config.yaml
vocab_size: 32768
norm_place: "pre"
rope_fraction: 0.75
attn_scale: 0.125
tie_embeddings: false
init: "uniform"
init_std_up: 0.0274
init_out_by_depth: true
beta1: 0.93
lr_head: 0.00582
warmup_steps: 200
schedule: "wsd"
doc_mask: true
train_tokens: 1103000000
steps: 8416
MLP neurons of a small language model. Each row is named by its layer, matrix (gate and up: input weights) and neuron, and shows model dimensions 421-484. Each number is 128 + 24 x the weight over its row's rms, rounded and kept within 0 to 255. A neuron's up and down rows have the sign that makes its largest values positive.
A block is one neuron, or neurons of one layer that tend to fire together. Before each block is what it responds to, as a language model described it from the Wikipedia text at the highest values.

Responds to: Nouns, place names and name-pieces completing where-phrases about places, such as building, location, rural areas, Toronto, and the comma in Madison, Wisconsin.
L9.gate1317 [140 120 146 107 131  82 140 109 162 117 138 151 118 101 125 125 106 148 104 144 147 138 120 157 102 116 160 127 128 164 133 121 120 119 110 158 154 123 149 156  94 142 115 135 115  87 123 132 106 147 148 128 119 144 136  92 140 118 120 118 126 133 127 155]
L9.up1317 [119 120 130 146 124 134 160 123 113  75  83  95 115  90 116 151  83 106 129 146 119  94 124 122  95 107  79 108 142 206  97 110  99 157 144 100  93 108 116 138 122 115 145 164 116  95 104 140 124 149 109 157 148 188 104 146 134 142 148  96 136 139 125 145]

Responds to: Words for building or erecting structures (construction, built, erected) and US road or state naming tokens (Highway, Route, the period in U.S.).
L3.gate54 [159 137 144 122 135 114 131 110 159 136  42 153 166 115 143 144 123 158 125 116 144 127 136 114  81 140 150 104 121 118  89 146 105 151 114 138 113 163 118 164 127 121 138 142 100 121 156 166  94  90 144 148 126 122 124 137 133 103 140 109 136 123 134 147]
L3.up54 [139 135 173 132 106 115 126  94 147 117  86 173 167 148 141 150 135 144 128 147 140 107 136 151  99 195 127 101 136 149  83 136 121 149 161 156 119 119 127 151 109 133 146 119  89 117 136 163  92 105 127 128 111 102 123 127 168 106 123 108 116 128 174 132]
L3.gate222 [130 142 132 131 153 131 164  74 159 125 109 108 125 157 138 111 120 138 108 115 116 166 109 124 145 142 147 151 169 139 127 111 117 156 122 155  91 128 116 172 140 131 146 152 117 146 112 152  98 147  98 119 138 134  96 141 114 107 116 138 151 148 141 131]
L3.up222 [105 159  88 135 106  99 128 124 150 190 149 157 146 150 130 124 130 135 151 125 150 161 109 104 147 130 132 177 110 119 134  84 112 158 120 171  93 144 118 186  93  71 129 120 122 125 150 147 101 168  98 137 100 129 146  97 131 131 147 135 129 137 148 115]
L3.gate569 [ 92 128 152 126 128 162  99 140 111 119 175 187 113 154  87  85 112 155 126 134  64 111 111 104 118 128 137 131 138 141 143 143 131 123 103 136 110  88 160 136 130 123 111 110  89  94  97 132 137 183 125 181 140 145  92  60 108 128 157  87 152 118 121 131]
L3.up569 [133 142 143 130 183 145 138 152  87 141 143 151 178 126 117 147 138 161 123 140 115 105 200 149 104 124 130 154 187 105  91 150 135 167  96 120 141 141 125 146 168 114 124 114 113 142 143  99  73  96 164 156  86 112 107  87 133  87 114 129 136 133 113 119]
L3.gate964 [129 107 100 117 140 141 121 102 140 145  94 161 165 129 117 138 110 153  88 146 160  96 143 115 101 135  97 154 157 126 122 144 108 132 134 119 149 110 128 168 160 119 111 121 146 109 112 158 108 151  74 121 105 117 107 113 128 152 121 161 153 115 129 193]
L3.up964 [115 143 140 135 138 114 134 135 127 109 110 116 126 136 141 134 148 155 105 183 127 121 149 158 119 101 125 103 187  86 110 107 117  90 136 159 144 103 119 149 165 140  91 101 123 123  82 147 121 132 126  98 112  97  86 139 133 119 117 123 139 139 111 149]

Responds to: Words about schooling in biographies, mainly "School" closing a school name after "educated at" (Stowe School), plus training, graduate, studied, Early.
L4.gate150 [115 118 174 177 115 108 139 119 132 133 101 141  84  79 117 124 123 149 181 145 164 138 130  87 131 112 131 123 151 133 130 118 142  79 161  91  91 150 127 141  89 107  90 101 128 176  96 129 107 157 142 140 132 137  97 110 134 165 146 111 131 140 146 135]
L4.up150 [158 119 129 156 108 112 123 129 152 144 152 122  93 104 134 172 127 169 131 156 130 111 139 104 116 138 154  87 107  75 143 122 167 136 174 126  85  83 111  72 133 105 119  87 118 141 115 150 108 125 145 142  80 173 148  93 120 127 111 160 156 122 105 139]
L4.gate249 [138 151 127 148 111  93 115 128 117 118 114 114 103 154 152 113 119  95 125 116 129 136 121 124  95  94 111 124 168 141 144 107 155 159 157 135 168 116 151 135 126 124 161 120 119 135 181  86 152 119 122 169 113 113 152 124 177  88 106 121 113 119 116  74]
L4.up249 [ 93 143 147 134 164 135 113 134 126 134 181 119 158 176 103  92 106 116 146  75 146 102 104 155 106  95 133 111 118 123 148 130 118 142 127 100 101 103 121 151 115 128 150 159 118 111 125 146 147 124 136 174  90 118 149 131 136  87  93  97 121 125 117 122]
L4.gate334 [ 69 162 129 154 129  94 128 160 133 107 144 139 103 135 143 119 142 138 171 164 128 168 140 118 158  93  81 129  86 129 124 116 137 166 129 121 131 147 159 113 102  75 122 147 151 137 119  95 158 105 132 113 123 125 134 125 150 144 124 147 128 130 124 138]
L4.up334 [119 167  86 120 154 119 103 170 136 119 127  97 103 159 137 117 132 162 113 173  98 171 146  98 168  72 104 131  74 115 142 100 145 119 151  90 126 124 117 122 139  89 143 125 177 127 139 126 138 158  94  64 138 156 100 159 150 162  83 140 152 158 153 112]
L4.gate418 [144 147 122 113 138 105 130 117 107 107  99 117 152 106 164 127  85 137 129 142 106 129 138 131 121 123 104  94 156 118 141 154 132 142 126 162 143 105 137 163 119 104 116 133 112 109 101 112 147 139 185 101 110 126 135 145 127 108 125 138 120 161 128 126]
L4.up418 [105 153 140 152 118  94 151 125 126 120 121 134 164 164 171 118 102 128 127 168 101 128 113 151 144 107 143 111 119 122 187 138 135 157 177 126 118 129 126 162 111 100 128 167 127 124 121 154 178 139 177 128 114 114 115 138  87 127 144 135  75 123 136 130]
L4.gate492 [ 99 135 124 183 145  91 156 103 118 127 148 155  92 167 123  94  45 137 144 126 131 156 161  88 112 124 193 122 146 146  89 139 118 122  71 151  91 139 138 131 118 132  87 135 109 151 138 139 156  85  86 134 118 115 135  75 128 155 144 155 110 119 154 125]
L4.up492 [ 94 136 118 147  93 111 103  91 129 111 118 150 116 145 130 105 121 129  72 101 124 158 148 105 106 105 156 130 141 100 124 163 156 102 113 123 102  93 103  94 136 138 110 137 144  99 133 115 156 111 120 115 126 119  98 117 130 125 145 143 114 104  90 121]
L4.gate627 [134 127 110 151 100  95 130 114 118 139 122 153  95 190 120 123 124 162 118 128 113 124 162  71 133 158 126 107  96  94 116 131 104 196 158 122 132 159 156 132 137  99 109 148 134 149 140 143 132 143 159 124 102 136  99 187 173 105 112  97 137 117 121 110]
L4.up627 [117  98 123  98 118 126 173 112 129 152 113 168 101 156 166  88  93 128 111  80 106 109 125 134 141 109 116 125 171 105  98 165 100  89 180 136 111 110 111 157 126 144 107  94 130  98 105 120 111 113 120 105 150  93 102 153 153  57  76  90 116  97 139 142]
L4.gate844 [149  62 118 129 135 106 143 128 147 115 133 163 130 121 150 114  96 160 108 100 119 127 133 128 143 106 115 117 121 123 117 102  97 125  94 136 126 152 120 136 118 113 164 135 154  97 161 124 164 119 135  83 114 118 129 131 124  95 124 122 107 119 127 113]
L4.up844 [132  98 150 137 112 130  92 120 146 110 107 122 158  94 132 151 148 144 140 131 113 147 103 137 110 100 106 100 158 141  76 142 105 141 144 112  94 146 129 104 109 133 126 123 153 134 110 127 148 142 135 145 122 101 104 136 130 166 147 135  75 106 109 114]
L4.gate906 [101 127  94 156 117 114 127 137 120 136 112 125 130 164 134  85 133  79 142 125 138 113 120  85  87 100 149  91 138 197 130  73 119 103 131 102  95 145 153 107 144 138 132 186 135 139 125  98 148 147 164 144 113 152 164 104 126 147 117 138 122 115  87 124]
L4.up906 [147  99 114 126 129 131 110 124 121 114 142 104 177 155 138 142 128 127 132 142 136 151 165  57 113 125 141 134 148 129  94 123 116 176 139 124 128 148 121 125 139 114 113 153 126 137 120 136 155 113 119 124 132 123 127 146 118  97 114 132  92 133 161 162]
L4.gate973 [135 179 133 164 135 128 179 124 145 121 112 108 151 152 127 110 126 185 140  99 162 154 129 150 125 133 120 131 158 106  90 149 166  87 133 111 108 133 104  90 145 139 139  96 133  87 141 138 135 123 170 158 130 108 141 115 104 105 104 118 140 146 171  89]
L4.up973 [122 142 204 114  82 140 152 139 142 143 163 172 110 135 118 104 120 151 144  82 116 124 180  94 127 107 144 144 108 177  79 153 174 129 127 155 105 135 111 118 128 111 117 127 139 131 116 146 138 142 136 144 117 135 162 139  80 103 128 128  99  90 119 137]
L4.gate991 [136  88 124 158 114 113 131 149 122 146 141 116 104 133 125 118  89 126 140 113 135 117 111 115 142 143 118 156 138 118 144  76 118 151 122 157 152 147 156 152  94 108 125  95 140 147 111 157 145  97 140  95 156 156 138 113 126 141 131 155 111 148 135 120]
L4.up991 [116 105 125 188 125  88 153 172  97 119 149 103  86 114 108 173 105 105 156 114 133 150 117 105 137 116 102 141 156  99 134 135  96 135 137  95 147 112 166 125 114 116 124  94 139 147 114 115 109 125 134 120 111 156 161 170 136 162  97 124 124 160 143  98]
L4.gate1087 [128  95 102 135 142 100 111 147 178 125 168 140 160 134 144 123 118 174 150 112 154 197 148 108  98 124 123 165 117 149  87 142 154  95  73  90 154 108  95 130 125 138 121 150 121 105 142 127 180 139 146 110 152 114 124 126 133 103  98 164 100 151 161 121]
L4.up1087 [147  94  75 164 131 104 145 143 146 123 163 166 157 129 171 142 127 114 130 135 143 172 148 107  82 128 123 135 127 139  87 125 119 115  58 114 131  93 121 108 124  96 129 151 147 100 173 140 177 130 138 133 187 137 101 122 148 124 113 130 126 149 113  90]
L4.gate1174 [116 138 121 172 146 100 127 145 167 142 114 127 118 130  97 129 145 140 149  66 140  87 121 118 102 144 134 110  47 115 172 147 128 154  76 125 100 107 151 154 128 143 151 135 167 161 120 154 106  94 121 156 112 117 117 106  84 110 130 173  99 123 152 107]
L4.up1174 [146 134 150 141 151 161  86 137 130 121 104 134 148 136 117 178 158  81 115 107 125 169 147 160 113 131 110 124 114 142 122 143 106 119 120 155 123 129 162 110 124 140 126 160 131  97 156 109 131 150 155 129 114 103  94 136 122 143 147 170 179 110  98 118]
L4.gate1193 [117 134 172 157 158 124 153 155 137 132  85 180 144 156 128 133 129 101 123 129 103 132 154 134  99 120 135 132 104 109 132 176 133 104 133 150 143 160 146 101 160 126 108  88 153 121 110 111 115 145 118 128 138 129 135 153  98 148  92 126 136 125  94 132]
L4.up1193 [141  98 152 122 141 129 124 165  92 137 124 119 162 124 166 114 110  86 116 106  78 130 120 133 130 118 122 147 132 143 107 106 131 123 143 139 187 134 137 123 114  84 108 135 142 139 103 188 112 125 139 167 117 140 121 110 119 173  76 138 132 109 125 156]
L4.gate1208 [136 168 107 146 127 120 156 146 137 150 179 147 107 149 101 128 117 120 121 151  94 129 124 125 122 155 111 152 153 115 111 117 143 109  74 124 126  96  91  78  99 150 108 155 102 178 133 150 103 117  67  88 158 128 130 154 151 140 108 121 153 137 114 113]
L4.up1208 [140 152 133 117 119 132 146 130 118 155 120 108 118 104 146 145 117 121 128 136 124 119 110  90 115 167 166 107 143  97 176 147 114 126 140 161 169  75 157 143 130 163 120 105 155 138 154 108 149  94  88 150 110 126 143 150 122 157  80  84 136 150 128 151]
L4.gate1211 [117 124 107 168 108 138 109  91 115 134  81 146 146 117 134 141 103 125 116 142 148 139 128 106  97 129 135 128 141 114 116 117 128 116 122 102 109 157 108 136 144 154 141 150 141  82 122 132 135 167 177 105 130 156  97 159 109 130 100 128 152 107 129 135]
L4.up1211 [129 128 110 153 128 149 145 125 119  88 109 185  83 121  96 139 122 119 106 150 104 154 110 103 158 136 116 162 125  96 102 120 137 141 137 122 105 178 125 145 159 117 149 113 164 149 130 158 126 176 147 161 182 152 120 111 137 158 136 123 109 116  99 107]
L4.gate1307 [105  97  92 138 137  82 154 146 123 125 170 123 133 134 118  84 126 145 125 134 152 101 103 108 127 104 134 136  94 111 111 105 170 133 153 139  76 142 128 153 139 100 144 112 126  84 158 135 138 111 131 107 144 145 156 165 124 163 152 129 127 109 147  66]
L4.up1307 [138 125  99 162 113 110 127 123 141 133 137 139 117 127 137 120 107  91  87 144 172 118 118 110 159 137  85 181  99 153 115 140 148 147  91 102 135 125 122 102 148  95 122 115 111 112 147 137 126 119 100 165 129 103 123 140 145 122 153 103 130 134 135 140]

Responds to: Nouns for academic roles, schooling stages and institutions, such as student, professor, doctoral, undergraduate, School, University; also district, class, player.
L3.gate41 [157 134 126 139 186 110 117 117 146 150 123 133 103 110 166 138 129 138 136 129 140 146 110 122 135 108 133 157 116 127 173 131 105  99 156 118 133 139 129 128  79 134 173 125 123 166 144 105 140  97 160 150 144 137 123 108 104 123 132 114  91 118 129  90]
L3.up41 [165 119 155 136 118 122 119 119 135 160 140 139 158 124 142 136 123 158 142 115 129 138 112 172 113 107 125 190 141  96 127 170  94 156 132 135 167 120 114 140 149 119 109 135 108 126 130  86 124  64 128 111 143 137 124 132 139 145 141 154 160 128 133 125]
L3.gate619 [151 103 140 111 120 134 155 125 107 126 136 125 128 140 100 143 153 145 102  96 177 129 178 112 159 107 134 115  95 108  85 140 127 138 108 132  74 126 182 105 121 107 149 170 127 109 130 143 136  85 139  96 132 122  87 106 145 128 144 160 157 108  92 129]
L3.up619 [115 115 152 118  90 124 122 116  98 109 145 143 105 128 122 123 135 168  82 106 152 104 154  98 119 102 147 142  95 102  80 137 152 112 142 151 101 109 146 118 146 154 109 144 130 107 101 127 156 100 137 116 106 111 116 159 151  97 143 162 161  82  95 107]
L3.gate1084 [123 113 136 110 147 106 164 104 169 137 124 128 121 109 109 139 141 127 161 154 105 160 145 119 131  99 150 135 117  94 116 153 121 149 159 126  69 142 132 107  98 166 122 173 126 118 149 132 162 179 167 106 147 140 133 102 184 128 155 112 156 136  98 138]
L3.up1084 [110 140 146 101 121 143 163  84 147 112 116 144 116 125  89 145 132 117 142 136 110 146 142 119  96 121 142 122 130 125 123 150 112 144 156 137  72 146 113 132 120 169 113 166 134 142 151 146 172 152 162 112 121 145 128 119 188 123 160 102 150 145 115 147]
L3.gate1300 [126 117 133 172  64 131 170 116 138 175 128 132 101 129 173 102 119 167 101 122  97 159 147  91 108 122 162 140 101 139 125 131 113 148 120  98  82 111  93 143 170 138 115 134 123 125 155 150 107 110 185 123 137 144 127 137  84 110 128 126 151 130 123 116]
L3.up1300 [108 120 110 132 129 148 165  93 140 139 123 111 116 139 168  96 140 173 132 114 101 124 145 107 143 118 127 120  84 134 180 136 129 127 127 107  87 140 111 135 157 133 105 148 108 143 156 104 122 122 187 131 152 142 165 108 137 100 118 134 119 117 147 112]

Responds to: Common head nouns right after the or a in factual Wikipedia passages on routes, places, facilities and units, often before of, e.g. branch, extension, school.
L4.gate429 [ 81 119 133 111 152 101 126 153 162 162 122 147 145  92 149 128 157  83 143 113 191 127 116 120  99 107 121 136 136 133 124 128 126 120 142 124 160 155 154 103 148 110 110 105  80 136 115 106 134 126 114 183 115  88 159  94 102 115  78  97 189 143 112 201]
L4.up429 [ 97 144 143 139 131 148 130 124 154 138 102 119 133 153 139 158 110  75 106 100 180 114 141 116 139 109 160 123 134  70 101 126 119  94 133 107 160 175 160 114 149 111 124  99 154 138 131 123 111 148  99 149 126 104 119  86 146 150 107 140 160 152 115 159]
L4.gate480 [138 140  88  87 134 140 128 100 164  95 122 120 156 135 129  76 156 135 125 173 121 101 121 101 123 184 110  90 120 119 101 118 132 141 139  92 138 129 175 140 177 103 122 118 119  99 112 135 120 157 139 147 116 125 136  93 149 148 103 124 102 110 109 143]
L4.up480 [114 116 110 125 111  93 153 124 174 100  88 136  74  98  84  99 150  89 165 176  93 169 129 121 146 130  90  94 138  99 124 135 105 193 124 101  74 164 140 157 132 122 124 105  71 105  93 165 110 154 110 136 129 134 113  68 111 111  80 139 139 135 116 143]
L4.gate504 [129 121 136 129 118 160 142 135 146 134 136 134 137 112 135 157 167 109 126 134 138 122 139 153 116 154  87 142 169 142 107 132 136 132 120 138 140 100 145 125 191 126 110 122 124 140 152  93 130 135 121 100 131 130 125 160  91 149 129  94 126  75 116 203]
L4.up504 [120 121 131 120 132 102 104 116 170  86 171 162 134 122 116 128  97 152 119 121 164 135 144  96 152  95 156 115  82 103 124  91 162 150 104 140 170 144 160 132 118 142 121 109 148 115  66 135 145 149 143 122 143 121 135  92 119 103 143 117 140 134 130 153]
L4.gate545 [121  80 122 124 111 153 136 120 168 120 138 167 139 119 153 123 132 151 144 113 105  88 186 144 107 103 111 127  93 113  94 145 124 114 128 124 134 160 147 114 141 132 140 130 140 122 146  98 163 136 119 134 126 150  90 132 150 130 123 111 107 105  98 106]
L4.up545 [140 109 128 117 182 106 130  92 164 129 115 127 123  94 157  96 118 143 126 127 155 123 185 127  89 147  81 117  87 132 107 131 165  69 135  79 126 139 110 134 137 118  96 161 120 145 131 122 167  83 128 127 171  93 110 120 134  95 113  96 135  90 119 133]
L4.gate585 [122 106 163  83 145 145  89 153 143 128 107 182 134 159 136 137 136 161 108 127 139 165 156 141 124 140 116 155 126 116  93 135 169 125 154 129 125  71 180 125 119 155 107 139  97  97 143 136 131 150  92 126 132 130 140 113  98 114  71  99 107 144 100 195]
L4.up585 [110 129 125  92 159 133 106 166 151 136  84 137 145 101 123 174 115 150 104  80 120 147 167 123 110 103 130 183 119 153  95 139 115 120 115 154 111 143 122 157  95 103 138 119 113 106 162 141 116 110 145  92 114 145 135  90 120 142  78 131 130 124 132 160]
L4.gate597 [101 162 119  82 134 152  91 117 136 147 107 134 145 128 112 110 166 172 151 118 134 134 110 122 158 151 120 141 119 167  95 117 123 144 149 142 148 107 116 128 101 100  99 106  87 128  98 110 156 153 133 138 170 134 110  93 124 102 129 117 114 111 125 175]
L4.up597 [ 70 126 121  99 154 145  93 116 125 156 129 109 188 142 143 136 154 166 103 152 115 120 120 159  93 144 128 138 162 165 168 133 155 145 156 163 127  81 147 141 151 156 107  88 118  89 168 151 121 155 108 122 122 143 101 117  85  83 164 123 155  95 137 161]
L4.gate607 [ 90 149 109 148 127 141 106 134  97 159 140 144 121 126 154 143 138 118 140 125 125 144 140 117  98 158  99 128 158  97 122  69 113  88 127 123 119 144 154 145 116 168 123 122 134 117 123 122 131 102 138 145 143 113 173 151 121 112 131 108 117  89 100 171]
L4.up607 [ 98 103  89  74 127 125 141 169 147 148 124 127 116 129 141 125 129 142 138  92 130  74 113 110 102 139 140 159 161 140 134 120 142  93 140 139 130 128 127 142  97 130 141 181 126 118  71 157 148 114 113 125 113 121 115  99 139 100  83 164 115 118 151  93]
L4.gate613 [111 169 141 118 144 151 146 120  84 137 118 148 179 100 120 148 117 144 121 118 129 148 127 169 130 158 108 174 139 115  96  98 124 113  83 122 112 137  93 129 118 115 142 160  83 140 151 130  91 129 119 120 120  97 127 138 146 126 116 130 121 102 142 119]
L4.up613 [113 142 157 108 145 138 103  62 117 135 126 137  98  99 146 146 148  91 130 156 175 157 141 128 130 101 119 147  86 147 145 102 132 137 106 100 133 119 142 136 121 137 110 126  98 118 157 137  79  58 170  88  95  97 123 124 125  75 167 112 127  97  96 137]
L4.gate655 [106 162 124 135 140  82 118 109  85 160 138 162 134 132 139 113 148 106 108 167  96 129 122 116 115 153 124 128 122 113 160 132 197 139 107 177 125 141 189 134 121 113 106 120 117 134 106 177 127 158 101 111 171 113 112 125 112 127 116 117 160 149 133 169]
L4.up655 [131 121 132 126 108 101 164 114 111 158  90 158 136 118 173 115 143  94 103 158 128 107 134 107 108 150 167 175 136 133 136 118 151 110 113 169 146 120 141 175 124 152 133 132 125 114  96 194 126 149  96 119 125 116 157 125  74 129 108  96 140 107 111 143]
L4.gate677 [109 116 131 111 114 118 172 108 139 132 144 130 152 147 129 121 116 118 110 127 135 134 127 118 143 140 109 166  95 104 102  92 120 173 116 104 137  92 113 159  99 137 106 131  92 145 128 161 111 149 144 105  69 100 132  81 167  92 142 131 178 150 131 148]
L4.up677 [114  82 131  78  96 105 132 121  98 119 151 161 136 147 139 128 105 132 116 157  83 105 128  77 147 120 160 108  84 133  83 118 125 160 136  85 159  88 112 132  84 118  86  90 111 141 138 126 120 141 139 119 112 116 151 107 145 129  85 142 132 117 101 146]
L4.gate828 [124 142 104 138 107 142 141 166 152 147 145 115 132 126 144 143 106 141 106 130 149  68 170  46 106 179 112  96 143 123 162 102 119  90 103  97 146 138 101 128 102 138 125 160 102 119 153 149 130  73 141 141 146 140 147 100 139 137 148 133  99 115 119 127]
L4.up828 [136  79 154 148  95 135 114 112 107  84 107 159 149 104 129 137  86 116 160 108 140  91 131 109 108 117 150 132 117 119 143 140  99 154 179 134 114 125 180 138 121 137 146 157 133 151 146 106 127 124 106 131 184 102 104 169 102 123 153 106  92 113 114 179]
L4.gate842 [168 100 142 144 132 103 138 113 134 136 105 160 136 117 135 181 151 135 147 111 152 132 139 133 147 156  80 175 113 178 106 145  87 150 101 135 129 104 154 154  64 124 104 144 153 134  68 127 123 129 135 143 112  99 123 127 134  91 101 153 143 140 148 168]
L4.up842 [177 127 153 106 125 183 143 130 128 142 138 121 194 151 101 169 148 176  92 109 131 116 115 115 130 166 157 173  93 150  90 139 122 123 161 112 153 126 151 144 139 160 169 159 159 139 112 160  89 126 149 137 103 115 109 147 103 158  98 110 130 118 119 132]
L4.gate889 [145 102 115 149 119 144 176  79 149 144 127 146 132 158 169  92 143  80 140 122 109 111 129 159 110 123 123 109 122  86 156 123 135 113 127 186 126 168 171 141 111  95 112 125 130 120 137 121 154 131 102 157 124 111  93 105 136 170  87 110  88 103 147 120]
L4.up889 [157  92 161 122  99 152 186 128 124 134 140 137  88 141 112 101 136 130 155 142 145 139 119 125 141 107 137 112 145 139 116 148 188 138 158 116 162 125 158 101  91 133 143 132 143  86 135 120 119 110 150 100 101 127 124 146 157 123  89 137  69 117 134  84]
L4.gate1168 [142 118  86 123 117 123 137 124 135 116 142 148 143 130 101 141 105 169 126 115 126 144 122 128 132  95 130 163 149 135 104 117 157 152  87 138 142 132 121 128 126 141 112 132  94 122 171 116 107 113  71 114 119 161 131 151  90 101 135 119 102 129 151 151]
L4.up1168 [ 76 126 110 143 141 138  97 123 160 131 150 153 147 166 127 152 135 112 129 121 142 102  99 152 128 139 130 127 133  99 116 141 120 125 101 113 167 124 127 133 148 133 130 124 166 154 123 138 104  85 108 113 123  91 111  81 159 173 128 121  98 125 162 115]
L4.gate1210 [114 139  97 120 127 147  92 107 147 117 156 155 117 140 100 131 139 158 107 147  98 133  88 147 121 159 146 130 102 120  79 136 111 118 126  89 152 144 140 130  85 105  88 129 107 166 141  99 130  97 131 126  78 146 135  93 146  99 134 175 122  93 143 146]
L4.up1210 [ 87 140 123 149 109 157  70 105 174 153 173 113 126 147 158 133 127 107 147 138 114 141  95 118 116 141 136 150 113 132 137 165 134 168 159 129 136 140 147 132 109 114 119 134 121 134 154 131 160 100  95 113 100 141 111  96 156 123 143 128 115 115 146 127]
L4.gate1266 [126 120 141 159 104 171 105 171 130 121 120 122 120 153 111 114  91 117 162  72 168  60 135 124 105 113 119 130 100  92 121 124 118 108 116 124  97 123 136 112 166 140 133 128 152 102 103 142 138 109 136 130 154 190 135 136 126 116 126 145 109 160 151 132]
L4.up1266 [ 97 107 128 140 119 127 120 138 194 137 122 109 148 148 124 126  50 132 128  98 185  87 105 148 108 131 120 100  99 132 111 117  86 107 146 118 130 119 111 140 124 140 105 172 134 124  73 134 138 155 124 139 137 181 130 118 109 108 105 134 142  98 133 148]